Weights of a small transformer language model.
Size: 8 layers, width 768, 6 heads of 128, MLP 3072 tanh GELU, 95.3M parameters.
MLP neurons of a small language model. Each row is named by its layer, matrix (up: input weights) and neuron, and shows model dimensions 320-415. Each number is 500 + 40 x the weight over its row's rms, rounded and kept within 0 to 999. Numbers have three digits each.
A block is one neuron, or neurons of one layer that tend to fire together. After each block is what it responds to, as a language model described it from the Wikipedia text at the highest values.

L5.up541:484449461518475480454464592470463503536449483552463535538575548536505521497575475533415496473429488507470519534546508419536462548511522517496515537527470485512488542464538495509507450472459497496497559489545486467499485492530454535418569495494456473507515561480445453496498542443467511586
L5.up1588:489447457563499451520576511537537561555482540567623530545529495504502495489483485464483471459527455468493469568475510472537452458514487542493540494489496496504552525541515577456467505512555505456497478448531526531471516503415484521544422522385491581531504506486544455533523517428408442456
L5.up2592:537507507501531444560492461499539500547458491600525526489534470533504495508462464462459506525473501398523551510462456536494555481504468501425552505503437514501502482528595482532522463482471547531536456507493510471503481498532437459505494481525528598557512583532505484524481482503484508490
L5.up2860:560467474492530515592491498428494545557481484554526512499526595518480511540515548497440515493521520497482533484447468460508549566484488444433581510577519516468505505509502460527587528561500477486494482482592448518482513496541547546468529505406521526528393539464522459561557563494479497487
The first digit of a day or year number in a date, usually right after a month name, as in born June 20, April 18, or October 1854.

L5.up689:441581513557502481517476524523488501519496528510452522508530467542557461504510529458566522448496482445479447449583503508480493433492484513482509476530571525479532531466524428527491624499468538437512471462462406442445556535501491474484519453510537541545450477517428559485529515489480530543
L5.up1718:465513444419531477471430455489463374496427514546495519515558506505493535500501489489566460506480498461503507442479581539531492546509590551499485530569464576630512455473507529531500541382576547524563508455517464439460444538499555568478482457411535546519485518487565492556467537482493509517
L5.up2087:509533511463551530427480452501473573483434521505490549564481497510517507467523532440488546494435538483524517459501510430543515460519518505474513468565526488497530512554472506510502542508534503436476470534477452502480508439494453551479451536463447489511515526568574509505450441526474542535
L5.up3015:515484542491532469476535519506477477481447530544499525505541497540546519501565480482544524478479531513581472513532486437579534557484589512546512500536519482490407432476453439508506549534494469530458478494537520524498536463461525539466522501512598476551472445478525495459494497500469571594
The word "in" (sometimes "In", "from", "as", "some") opening an adverbial phrase after a clause or verb, e.g. in 1943, in charge, in accordance.

L3.up68:484539469573548455501517582439460447495502502417564549442453507521528534370489557453501501537524506511486540481422525447448453521462477511522574462444456554569521553533565573437528442433529469493492519518508523485468513532490518523494449437468495537519532512537520505513468444442489484476
L3.up1583:546470494492538445488466493414481506521552497504493488469464477452488486441523471442447609506439521536419502526468525474479419574415605487465466515488500484523428516491520458494486464497500463449523454389494484504484502577454474541516525464513513556533446509459472500573428513474520521531
L3.up2325:515514489392449475455552532496424519465543420556445478518586509477611495525528472495540518536498544523420507569569475493465471557538442527464431507418444508484474548529529470552434495556485528514513537482479515475505516481495476538498445501516500423449512471535548518470495455595542517527
L3.up2626:563464499528479489556468502542472495461463540550516498483459546518502433534539486489521538576536544497489549488582445481499498532462515460498445485540443549463546415476547457538465415580485548493513477536532527503479472517462523531430564408506495534534496539489499463519508547540474565556
L3.up2846:595500468506473535541447452559439448474581507510531415563490492416505528533433503527594503496532464519439473513514395536449531465550415496475486550511532492448477506549520503505519520492476488486473502494502505538498515455465460505463496547487484572478481450494497465516493481498517562491
L3.up2869:552462500486532479588597513467446517477495541537535522486534479526497506437531514512577503501516555535419438535537481484433514578521494504611416416443530555526465502487537450538504455479471450451529402475491469474467536477521448579531467430454543530481462419529471511489520490542475513488
L3.up2887:456492571444503553467450462445504500486418464407520506490469579510525539548463500533553582506515527475494534447466479445521459574560515541496533529467540504499557486452549432494503423529562533439542553473537510442503517524533496443526475507472467537491529544520548492458482515548512539486
L3.up3017:480473539527454473505502471488535529477468436503469497474434474456554450520468524554539521533536530464489496538537498494520497530513544550482489468510457451460470505476451514515486478471445542508511515503486454517538506531532416469445447519462566526541444558493440556428444506532466433493
Mostly "and" (sometimes "/", "or", a comma, "of") right after a plural noun joining paired nouns, as in traditions and customs, Signs and symptoms.

L4.up211:514552517434504494563467473514475517533526525524481468463419527551499512514519530524474465449515486508445567516500510542501464443497536517519529520488478518506420424525496483532492503479478508487478581502462488419531535544497565549485477520567582520581497442554533510538433572531476483448
L4.up1747:448479475513453478559465425514520534466452458524515488563420465503537440494445530578519471457508494517504495499459520550517446503445491509529464516504484558482536466489510488530530543494496476466473532502492477534476516545477532473509462472511573508560501509559454541571478558497460511454
The first digit of a multi-digit number after a space, hyphen or dash, in years, ISBNs, scores and table figures, e.g. 1873, 978-1, 30–10.

L3.up331:618443479515445477481501422444537490518445566541575529449511514524441515483480481515504486496563542524511545520586465513510393468494481476504551580519484441512508595455529526488456425536482472505517492515487483466494492475496432525498495496404507527464477543510501549504473488519506572447
L3.up476:528412475476489507438499490500478516457541436443488464448437456499491502396502505536544533518500547526573498557442506464553526500482499481571501509537523565522450446491467356505510522548486454440503501550506548530450448479536463535522508490491471568505548488521452518527501444448462475513
L3.up932:570582524515539516516513469521577553531520416517498563427485510514438469503520508553470490547486543492562476450489471522514464488452511546424581526494537452509486443508588511521483484505506457507449492477474517533460525584530545502525471486647459526500582524545488487507503449528492533492
L3.up1069:452486510570435446437537486517513442484518456554563532534527432463508542545466504503525552533576524491487553509529456516500598448493515539498500510509453473484446508486507540546490467489477514458480516494570565478514588531543532476519508476518524602499527465559539476527466559462516545549
L3.up1815:504500470542452442470523461505465448536468517509453516526517490493522532473503451523515474494474509455486511554470546534486526499501524552494528538477559511525498508533538471573527514472475544536502520538511486414495538523458547552470537485574525521429476503521378512475492434492443601516
L3.up1857:585499567535496506454512606475509522504500502493527497457457512411520524562549611487518528512545491553466520447489465582521540445610544489478425509570541448476481503466516458502532453510553497483506507554508491437472504523472513496557559452535416555416478486476504569541497511464407533528
L3.up1876:533460575529490560399457520493473481493505460551529515510453518425475507480560546529497530508556525485507485458490468484521594532387546542463503468487464549470479533511520481481488508525505466490584510524480413478541501435506422470465517486541468516466478446583461473520549524513497590466
L3.up2220:510489508437527465562471493509499503479498495536465422544440537550555505483487534468580493504515505462493571565523532554521506504509506426499536468493478547508461546510521497470474473455441491557514456470498502510479539437513432491503474479517459550473570493501492502511519440447491535527
Prepositions such as in, on, over, at that begin a time, place or topic phrase after a verb or noun, especially "held in/on", "set in", "focused on".

L5.up89:493512533454561433527469463442557521482516489571458577543482508531485486562570526479467470552443489492476525453416519526508492521519469599501501506527436567552433431491543484570489494521504534576552534485522537574467507489457516541499554489468446501552485476499513532543453517430527499474
L5.up425:501495486441428450497460503597493483511488506511425439556433473488509481518468457462494488532482522525479467454600528505530528582425433508540432496440478522518468538503510456546458521522590438529429444430493468543435509536484494419469555517474528566464485490483514490542511486445551499457
L5.up732:528532455498487459490411505540489462524487476475577481502411494477498404515469544538525465483506626497491559512535477493493492481497434479552456534421522480491525565447490494520517426515549505478523488491563408514455565476550559448566518488491471569525533438515508496437501433519522612515
L5.up1907:470573475487533472498483529569496534449520465532505485483494457522535472476572492539520522509493544529524532511449423484587510548459522539505464513479530489491523479453468483513455521599536445478479581554465535567577574456528600513528486496479491573475511565447493528524448482403430505489
Leading or middle digits of quantities, and the space just before them, in factual measurements and counts, such as 16'3'0 kg, about '1'0–12 mm, approximately ' '300.

L4.up478:500536414443485438526495490487463553502455487489450437406504481482478517498581490537514563466482541498468487566486454426539441512477510531424489477551563399490528539524534461521490554497543532494518486560395442528500466572530503574446471506564464413516499472536518439548474516532549530515
L4.up2712:539449464551526488537445491514504522502453559551476458462564513467519498491559529515496505444510533451500534552534478483475473524563491496466511490487512513537501521501520470501471447488454499527514484443449485561507410515547519507516523538550451522492486503548509513512470506478444555509
Commas, plus some "that", dashes and colons, ending a noun phrase or clause before a continuation, such as "vacant, with" or "stated, "…", or "asked that".

L4.up1318:576500490493491464499478553478457495479474408535449567541469526571508575498531434441519567502469498491418466571473469548500504530598491531526480485488519461539523482509454499505492483442463532526559487465541501505443451558528497559532491459519533457544457575526467532521545514454442541489
L4.up1774:526553450512563512520538483486457520512444471508421486564565457520548477486570451503504541431435509559470440502497520559458477538507494572530488501501498509559470480553415433512458525454397534493464562480551535498442482514496569512536516449451552543464413468451484482555511475493469501558
Prepositions, mostly "in", that introduce a place or date, as in born in, headquartered in, taken to, or sentence-initial "In 1840".

L3.up292:484442490573499539479408521584488547568474517461579540489532434455564447532408548515496525399530562461483512564513457518528548447484459526416476495553478478527511451505455541499483465502533528512498480514510586467484556516488466495530536489519514552508475504470416523471432485492465475518
L3.up1169:497475441484555448563508502430511575570544467516499495551556452534444516529469467484526483466541491437395513536503470510463528522499537493485409525449470518533578493487483482483499424455552490500481494548515464453467542470493531450534474494496507485505499461445557486490518516472514478560
L3.up1414:584509418498538512507515471525524475475524483498516486552498522454526508381461506546522504504495464454426473484503440555485563431393472578430488474438514482516462453494512542436537451566482414595533416492484584540494589472535474480592533494519566532463488509452472510505493519490474454585
L3.up1420:487612496559525517502521528532566459509502453499494534498534442501531506540529516542485525542496472498567521521526483440479461495430479523457433533489529481564519413518535567523500450522516596490452495480534520487576486514469534538510456553497547581476392524500599534453516499475511620507
L3.up2166:509472520495545522470483476556465541515517446490502470559556518480559427566442455435463536496468584537464522551551469533525494513400461555466447518479430442495458499456499570498530545441469484507556468451504537500491522538546433478540507559440488532455447535538439511510510458533520480537
L3.up2348:493583478435521502554522539509498507533539516514542479489532443535491539530483521501525525511542527418444519539546467464505550475492491520466554465553475490478462490482546476522506548531476485465573510450567528475604470499552494537507546526382451449522540537491529478450451476558487505519
L3.up2731:476511518449514484533492366492525457467548520480546553547484481485482475498456503534509548517466532572421461536518456506471516482472502522472486478514514525548420538487564505495467461466518416454468486509491617479496563507479544483445537466476541540478410458499477460525471478483484524503
L3.up2757:463583514477454534503502442582466538509449510525518522486503566551459487458453448516438501513525505576525463587555504477530486546496436493504574502577445495462453522466430552550493541523500549523551484498567577563458486411550514508529536537557528519517477456499519546513510509533443511582
Determiners and pre-noun adjectives that open a new noun phrase before its noun, such as a, this, another, or second and new after a.

L5.up230:432491515442554463522507548485532572482528530602484518547538529533592551496497539480495527564494480492527485431484470443516527494481482500523567491440480528599582550438511527491507497523507487505500493477488547500445549418546532522457472433481600504555465536531481443492487475561513482458
L5.up1107:461483530541425534471433491466495522463528494488464483476518484475553495522481429484524424552499476480488511456511540463503559505508481525470489510504530457446430531453454447543444565500478551555508531530554480529490446518523519499472478493471479545490503537528533477509420513508490531498
L5.up1835:491475463540535526456550522538420557467469547546415507547433453481524481440442484495489512425482491468577546448589477474498543534509488526414477554532469480563500444488513448443513556531471533561474537436499520453456533452492485469537421507439550475446491526513547476485430450561519520602
L5.up1888:482500527522505499512543496530453509536460555538459496464495425509539468456519556542543596473504479467499448466496534484494409480527525471517503471464477596494525464531463485454507505494515485479474549511544558472485543506440458480476474552529488502496431450500567461469425569535461567483
Fires on words right before an upcoming verb, mostly infinitive "to" after want/began/planned, plus modals, "not", subject pronouns, and adverbs (would instead, she only, had just).

L3.up453:426507456533459469504595497578552530520471507494503500467507583519497444463450498598489508521493443502494523585464547439470473484535526509508463493565471522562538429475405557496503547570582472458521514521508489503485443462479535525519461437536455518515545505546452533433449535511456464515
L3.up1264:496505465558504485483502562467528513474529489509500532523543497510537505516526432476523509492462545420474461456420494522476494403458496474502453489478516481581457490544567496471516392498535479499615493491572444463431522530589435488537508503479474515460479511509499553521481477521491487458
L3.up1277:452451476485539483472410516479526509528511458553580467496480429460472472542508468525497500596526451475542471481410493506503517480469455505536471549527490442445522499506495525545435561544509563478463519488533479497464606527515461487485473502540504546460482568456517485560470518486478551412
L3.up1501:467473583468496412497599436570555433490467549509498523597463524490391529519493460572476590467521520456479468484477491519477498497536443597537453484514473513498516547512470492583452557501511486501559458486514476555479582604437527556416500541521477526470546507453475448541510487553572495448
L3.up1633:564558486445561486481515474541510486506510518529482443499505487580493563486477442481432549439539491541458497532455413532495424510477484485463482492479500425518499493555484559492553440488529503448494541550505534484448510502492489505509494443503505531516451486520537553551464545481510521508
L3.up1903:524407534541523463570559469530550443535479450481539503561493507460463473471522424495571484569438508387491477504521440517563499423562474462537551467576501491495478508476523497524538498565511540553562414448463553446428513526545552448476456581532563471511433442489522500458498479477514419455
L3.up2041:529467491513470497483497518505451519543477458525579498553415523443461507504453495446518509509538498544500460464490450531430588492474451483531477478509503507485541518523437534464472489592542487414478486462439511419439545525515463511556514478456479522490472507492512541455463484518486554493
L3.up3068:501524442489499464504505450543461528527444466489488454499484494537459498438507527491440504535491450505452493495485481416533448585503497534482499464489433465542545515448470455544504497521526514553481485492456480437498544474439568554512494602525476527548490561461561498487423478503512435475
Single digits right after a decimal point, thousands comma, colon or dash inside numbers, mostly in tables, e.g. 3.7, 9,994, 3:26.

L5.up11:550439546496494599490501537523579550495486491490435470475533594467495475505544460563552576522503525463506502545538497450401489500474496491536451523446497459490509436577494479464494562451546460518513475483472389537546498451556515584511529507504543498456494598477529489527535469577518547523
L5.up1541:488470502483531548502470504510469490551512511552501479469538574448479512438488486509508562549542505430481483522572547441526526482531502514507521511501473449593545534513484515505490469538521532531495535470517482512571472502436469572464505510534523478431534538397544495490509493512517492509
L5.up2811:538559471464550553488438483467518461490501547509525477471496563587456512534495528540510475513472531476455519435554553497455478434476527501508492562503492547515527442468535476440507521484520538539454612424493499507508518512478447530474554504518499561464493516531507464463549483490587588552
L5.up2909:512452443521562483520480442427566509550487490511495518423479567526483475490559469498527529439507488473434493483525406502422511489504498530456461519474587486533502574499481524533516553534505439441443506507487530490478580449540529515539522484477511445529499543486528460557475571508555581494
Conjunctions and commas joining descriptive adjectives or phrases in a series, e.g. "uniform and widely shared", "morass, with", "tastes and".

L4.up1043:497514503432513541481439456519527438515444539483452568564493523458473454474470504492457559513536544527385488518522509453553485578514554502483543432568518473486530545559453538517530486522466527479506411422508519575470491513588539401588547481511443468515531508505558509485486499526487485506
L4.up1577:504477525486458512447523572532483479523555502523438438495468429535511521481502501455552441543479528476467503525556466445475489574555503468529533523551453500506507572401511537524516493469444515540569502529450480539458553451462523477510532581585493498508509552515556424484486511512477506493
Mostly "and" (sometimes "or", commas, "|") joining a noun phrase to a second item, as in supplier and customer, fire and water.

L3.up377:505460503500517472524549480441490524530511565522489516511536469519492427539450480442451494566482512513418554566596518467549463475530450492488488567449469514453519485512484533493496484469506527465537439563481451497556483536484503482559518465485512516544511453460480503449514458542543514526
L3.up745:501477524574555524490503457455498486555544535521523462514562442514499485520444557521499461500492482555402475581603444461519455538553497581486496486487515493466439503542422486422532462559545525477451463554534566543454479525468489555499481576521510541546512427488493546548558509502468521501
L3.up956:497529421470533552508536557482447475521577532471531525455467500504486468547489470420527539548493515602507470511454449522473437534513504542449544502536474466463503412470578470411450486674482476488487540450490502533469500455460531538524486482558516554497513493541437492525493494460529543530
L3.up1125:502467470541549458395521465442520457467516520496552518433506495531514540451492464475521474569572441534445530541627504407537470575539502526489485534496482490490450495469552479447529508560493463485508443391496448531503549549519443566568489522478476550537472469502501478574487501529490509423
L3.up1265:544523481533530488536536593482489376559526536483531549494583506467555449432484528478532514576481555551544509461547480499452498475514499491472464457480528460482463461526553426464533527440478492523477409470425449480414525466517522484517529544477426514543483498441497530532402560547494466511
L3.up1457:521522427440531361480607475507562492536506475476504564449510432535474464496481435488526520492538539523542446555499498460460508521508462475436463485492474509434538528452489454480567505526470511429515464506502473492439567503524478497527487481519511504483515432413457549528487565446462578463
L3.up1847:463461486543515482443602548477447497488529468531486513457528613481458454472533446421528563405455523560447559581517493468509515503508537499530495495540496473473469544466546491521541525567483511465494477508514523537508554522512484507488530511454451513523511473541485491521477458473449480506
L3.up2058:465429504490522523523532510534406494486478591495438521528502477525529448535539490509456464580535494478501537506482528486462497452545548502455440488504491485446506502520497549469556515511462558494489525569433499545477507497368479498457477520491548540529481550525549512484551468490517451469
Determiners and pre-noun modifiers opening a noun phrase, especially an, plus first, most, ordinal-number spaces, and opening quotes, e.g. an upbeat, the 22nd.

L5.up647:498575503456530487530502504498427448481535499502523554418517416463474550503481511496546497424464508504518437572491493498451485500500476575496512485501516489537471558412532445468489507483470560441472420479499436512492529511474499522476505432530478472585546476498435507567504530450496553439
L5.up1729:519472515515513494517508494424485504548535551499462570490512484501465534461519462490484534527487498526482504544486522467492504512509506539445574454444566438540560434433496484469423521514505536510507540539467496506534556472522532562512503400532527555497497506431484479522476563395474561519
L5.up2412:476477487527494534488509475464421506519499456480469516493577595525528570544511511523536572467490497463457510508564527464507396484593480498479525457497458501466470439474502477452500507521476495487514532476546534540476526512444451482474541395569445580548403505433489539526494535438516512484
L5.up2543:494485432525495464508541504394422451499453485477470505432510464481523506454451564481529526481550494539504475506472498603510447556525575532471506537425513567489426526453535484491503423504489521436554481489459475474551514512543498479497509455454416605576572430562489563487498539503490519500
Mostly the article "an" (or "An") mid-sentence before a noun phrase; weaker on en dashes in year ranges (1920–1921) and first-name pieces in lists.

L5.up4:486506450486479422532448487426500484502451434527498505528472563552512437493472474485511495502458486499517521478513551571488506482544502491556494426500454579420518564489484490553509446488466554499477464531541465566484549528512506461521478435522485523470532502515502572479551480457522584490
L5.up149:574503555496431503488404514481482476479512439489525539481567499501523430420515493498496492531482547514500519476555533499503559579411474452554510467499486513517456544568493559493543527468502520468526486464536471483499464489525503487539509466525465481480558464519432519509451480505525563521
L5.up1627:532460494551503523518519531474536510400516506490523498465595501529467452495514531544508455428455535428518525545466510532511550454505472514585401519504586425520482517475467532531515481534510423470510482474491448511549502534506422476487548494519575409500569440459419556504575470416496528507
L5.up2272:519525505472515544500511499496474469505515539507541554567539444494563539467450553480563541486490478440472597564401512513524545468482549450563537495495497521521517578489455548523549403504494473469516506513497541493456515557475515539451520500516527458581497460566509555481490473554537458522
Leading or inner pieces of alphanumeric codes, acronyms and multi-digit numbers, such as UNII identifiers, radio call signs, route numbers and model designations (W246DY, MS 43, Mi-8).

L3.up226:502481444581482483459550507544413505522516543498500462469502528558522397538535522486540561472544514495509512505477537502488480509487463544502491528474556495438511490485541565545475427523443511541559579530531476467432498513500501464527543464485467522504550486451445531540507492453506423520
L3.up445:431457470480496492575500568514493535529528518568545588442524540413450518536535474535501572488469508425492509537444443482474539499514460467515554438453482472535474476513481528535532486485449537512511429409503484492512490467577477488537447488516459468493478470467467484503517451554462467540
L3.up552:569497522505464494500439542482524503507517467532451556454525457514487561547469497469497533499457595499521452511514510523511461481469588510513527508468509463555486539459553550519464449479492572524499512475521489459475558449571531459515474534474481497588485451503481476439504414442419506511
L3.up1141:494551538480520430524501487486481472575550511586512483543508541464556489515436555462487514569488495529568466493472483508521481554498531522497497436543581482446447553549450450473473488494439490494521517523539549492513442541517480555568530556576592471509453499497471502507498424456451528522
L3.up1619:531519543527501421565475507546515499512428513507452528493475519468511429531505514521516544415553467505563467540476524487516512519542450570434493463439472505423518504469512486502476573497485521459439473570454492439505435553488561537496500557459554533470418559451544506458478511463462563476
L3.up1896:460509525542471502486525460509474476472533497523481452438497554477540496418475497473588446511569475513416527520534499524500537462520457535574468490508536524430507483496493572513485497504529437518542489447486529436478493535475464507479522450481480514479542509460456587467478444547492486502
L3.up2298:482525530470499475518450498539506494517536501484556510488511459553538514527478531475553573527460509454507515452456456551503528506430460524528527435480542460443518488487512530463466494375555547492526523524468436494489445505402438524531486536453483540498517547529505563521579470482458503471
L3.up2628:549522538541513467556500464495468484507431417479520517486465504501519510486478496398528489442544472432563495531543483598524499489500530468513483494506444510476489491432570478488471498548521536517524476503505491502402541510493407472550553433498536534497476465502540470541475441518501571445
Space or first digit opening a number inside a name or code, such as Xbox 360, U.S. Highway 45, Channel 5, US 11, CSN3456; weaker on acronym and word-piece endings.

L4.up1456:487498481482547509467471515499399455476458507533475462503454526487485513511482515474503495546533482494511433532468534548465429484485447563432433495545467510497537483502534449471446516522439526437482499500492516498513481533571507503501534517517503490529517525522474494624501530463495450520
L4.up3060:442577426424486494502494531433521524484529517517437478446490529609465565482407501500489503537474537459485448445507479523432426463553484574454526505581501509430479414434468494470490455585469538466472505461486553434509523546468454492495478413483530522480499540509515512543462517494569492478
Mainly the article an mid-sentence (an appropriate, an alcoholic), plus sentence-initial In before years or months and an/in word pieces in names.

L3.up342:554487529511476463529513492553521488509514502463587456579547461504572433506480557500543501471404546373423524480428525437515548542483563540504509521596514493469441495495540563497531579453500470416518511477494523455495441448501497422504468496523470516546483459473537495575519520487501464474
L3.up471:563481519496541499516569523467533558524500505457532438584562505535502537467511493477477493486469460488540524552531535553497545488610475485583515466546510509576494484468485466474519441486502479430474454574456568512476495480497436447500441459539424525556510494511535506476533493466580441463
L3.up695:530481529483489518550503457488507485523485533517543441489464452538576534519436523487511454430485544572482567488433562499403525442474469514449497460461467474535458465520539502467507522547551468428577491549474560494458522504545569501604525473550561490481496439553460533514456497506460436542
L3.up750:556514471530448502447547556482474507506494475520538530475563494396518584410553490548450486568494535466393517534636491480468526502485491528543538520464521498558561442478507452554552539499480545383491489508496494519485476580519510511513492531622476488543492484543505470467557483443483516472
L3.up1308:532489468537510543509471425561498552415458491482514492429527495550534517493484441489479444506515493457437526546523441492501483511512466523495521477483510487492484515508556525424583506477605490489503539470520514517482487576505569493515583458526462483509533492553506501557434509447487492490
L3.up1878:457505499520500491520477502524578513469540542482562469449550546524500555500515481501503528535457544428543490498429492470511452465520531516469487455537534517460447536461540523526445470444529558402479500460485536467547458499542532511516599475557481489475511466501472460544534502526413446568
L3.up2322:492510502458550480599548502479500433547541523461452464481506551538528581504491476501532562473531485488457463479469494514515442510526442462536514484499516491496534536517487395520503540558494457476519512559502491439499499519548498398540488520513494494481499434491518506528424497485496485572
L3.up2826:479498456547515523395553485482457554532499480498437547457499514499482470490476462472403547490491502479551426516552497503503559522507481513397505526615413505485498490482487529471498495529515486468505442462555506476483559555471439519464485472481545485432443478555461499432444491510451548430
First token right after an opening parenthesis or quote mark, often the initial letter of an acronym, as in (NIDRR), (NEC), "Munchkin".

L5.up167:489530524575436436568513490554501444566536488404488513488515424506578520504433575470531483498464549464475523561448463491489530521484525511500449509489475510531511512534510551550485495554475546517431433479444494475463481534490449497553507559482511504510531551489626558471480504498458547477
L5.up174:537449505517459531538532494466591519453495483490508506518507525516465504485515548477554426460554498477539458523496479452513542461482508476525524464459523478575473506473488467547442450462495501492557476438556506508516518504518575444518464465483510451508495492520514544543523473554432491527
L5.up776:555526532530498577450539491545492511486502451483519475458472525489465494467442519575512539457462589498442427535514446541541491553476422504531502510520511520502428529599564488507464524468541451532476533441433507431459549488463485509500473526447520534484436536541572487574547477531460532525
L5.up2190:542543456467516553448505442573488517480517492482509454537484537500516560432462522559494513465485510494571449588547484540507469480452506502508526449546519485516450516504529546547495509453482485511549547483545483507542515520442519573475519511491550450463499495472569517573520473461511440444
The word "a"/"A" as the indefinite article in any position, and rarely an initial "A" in names, such as a species, A number, Aage.

L4.up1828:493499551473522557388457522489448554459506472518478454437546482510524501538501540518482490485461420495439500512485525502439488459480445513491510488540495541550499572429509482476463477435384518534481527508612479514498538556500530550525473490432486487494538500511574523551525458476504555528
L4.up2615:507532536519441503484468518534516488475524455496476533541478544474543564413459543493506609513506493473496499584473497521458543555514488553512530475466394500494479445487565475511539458452451486587490474426513442510451540474512443522554489422458476465479404513559410528495435467489474535527
The article a starting a noun phrase right after a preposition or verb in running prose, as in lived in a, worked at a, was a.

L3.up412:507535507511460445498509585432429488457507465507570627534528509480501547464411498483435460480472474474540537499579548509536436480540594560519497472500486472505456421495463490504518449479472515506510464439470523537482401498539544493477477525510514525461442454407447462480468508504534535565
L3.up546:490522497459478516490410513519547530519524512531530452494534497558479491473554523364470530525487490494500528524639476533544493525429464523541400534533501553489498479551529486565440487549505487477471483521519497453453466478488502549502472480471484478476483436442557527528499505437514519509
L3.up1682:509480527505423476530389459458523504496505504481540506532456485530466479477426509526506524527537419539497499517460452449563631462506455600532499503521502566484472500476505503506495518529561520485476551500498486495456517441517468474506414437510487516497621500510515444452500500526554410450
L3.up1798:552450484491507485551561494482561481534514432436440487494478615484538525509534480387520473470523473458460504443580462567470500465505532501592532475514534483528433507532395481435500473471531562514404525540463489561506537481539546540516555473574507501499464495491492479495481475465527506544
L3.up1832:527536518492474412494589508545567501524505420472508471551482502436524522504466499511497538463490407400567466559493461487449479500517503480541515495512558597439434517409549489467411477490517509542442535594465544472512552459444496451467446547501497452548461522454516484510528396458478451587
L3.up1920:468540453506443494489524474503530493547497507545517437524526544473428491518478500537373499440429496512426455512516461442503422556470526506525524464449572431460532463557575415485477541523592532571427556503467500557520520465476469516482471512543551481487504535430512422463514448414521502490
L3.up2688:470497484505544522597505456510471488555515459454525495583512492470431519530494473465461535533486482541468601434508550456458501524529557506515525525542490550533549516502509481476499496508456476451412513478520489555457525463561515478531506481544509636419500466503492484444412467495470470432
L3.up2895:519432441544480465517470496472496509511483488521522466461514567498465548519527441493492480483498468512556471449436454553532530517567575399528538483568537483483512434497525483484486488518398418520475475490453444457557513534542537511423394459505519493492493520451550542539552485499464469484
Mainly the | cell separator in sports league and career-stats tables, especially after a negative goal difference before points; also on after went.

L4.up1388:549528487579514488543502584473455514496523538517524484531509459433497535456476521579455529487404508550471475497479466519460519584433496477495475393511463490512501460583463507449468527505497384523477571521478489517503491486519476483551521506482515555553509490548500453456514519516454448617
L4.up1929:519479479577440444461465511458593465461534480560558515488480500595527476515441522560498562505521527467447533577565441470481443463519504520490464461512507537471518533476483534519608504586428527430534523460526554551473517460506512525572522474451421523552537506461470528513587555466479491550
Fires on a numeral, or the space before it, right after a labelling word such as season 1, No. 6, Chapter 5, Round 3, Channel 5; weakly on scattered other tokens.

L3.up967:484506551509530531490514492482512453458486505508510485471503481524525460516518462510455448489493485500501493480483468606453458537492444428466418483530534432508463451526453460452515512506530518491396495510515616462473469460475445509506520533481473510552503532467405545566460481502469519539
L3.up1153:577501442421493491476481539400501500528531507509500474497532475524511506487516497422405462483492520585464543576450457462505544514496523587482471485585460479517426578493482584490473544475483458447464476540510508515491455486512485504508524515496491549527531496498527532516464527502532549494
L3.up1314:428498529528571477479490435452528514498475503566537483421520462504474524393507514464511507480530454505516468486545502516546519468509497495594500479518480536502525433551485524508501492432549459492540521433475476481454550477460481537439553475502466545445562459512464512479453527423447469521
L3.up1503:458539438470466487488542556510436521500467543454525576518433454593506563550552403517493523527506437538580561443535536514509469442536471515430409480515549486462430500557456547507464616447497490549546482540465494521532530582485468432537516611432551490604517562497505532552510510532504496523
L3.up1585:549449483509547455422529487434449485490477482478487555507477461539486477518515418507459514424466485552457469490438496533539474547518479572496519543473557469535523552449512494480526459510443537459504435545454448507492498492489492500498478560497534507564527507525469520478470452554490464576
L3.up2495:578517469532377505450485614431531475443504560487518482562491551523453598415435463563500557502460597516484458399486425499540475511519522558507520456517578543518519498490469496484532537558461515454475531471505492487458475485452482561476553586500453480551501575521503433484548587528508519534
L3.up2799:500566518530453560555466527470491579455516515507480491500539531517468472501473591479485527438485466511437520519527565430522541532495542487501486460485577490487502464584478532509534467415548555487522470521537491493508489501474596493507496483521538502427529523461471514487538490494469496456
L3.up2874:514554464509426490521519509513539577479561395532476501498430444567471563523554470515520567443413530494449494524469484519447552565455472514470472481495490406518512504460496530488515540547501446494439530543530416466501405568461504541568489498518474494475556520524479541478550512455514501519
Digits, month names and "on"/"in" inside full dates, especially birth and debut dates: born 12 March 1989, on 13 March, February 17, 201.

L4.up297:518522403462528477448519574467507547522561491545513476520524480507563454518423489494429484531443514493519472578555463521507462518491544457485450521528463482491434435429485464575463474523446476532490528557410500539495490523566514501535538527519438538482538506474438535495509520493498490536
L4.up1492:512500498517500556510513497431486424501569492489564535499503419477520583504483450501473569541476492443478542565547516521507510549565497501490547502423517533459465508594525515473491535512446464496480448538461547583457487443503459501482554509557490415485552541490462489553484532461565527497
The first piece of a word, number or aside right after a separator: opening parentheses, spaces before numbers, initial capitals after quotes or hyphens (Post-MLB, 'Maldoon', 1591–1592).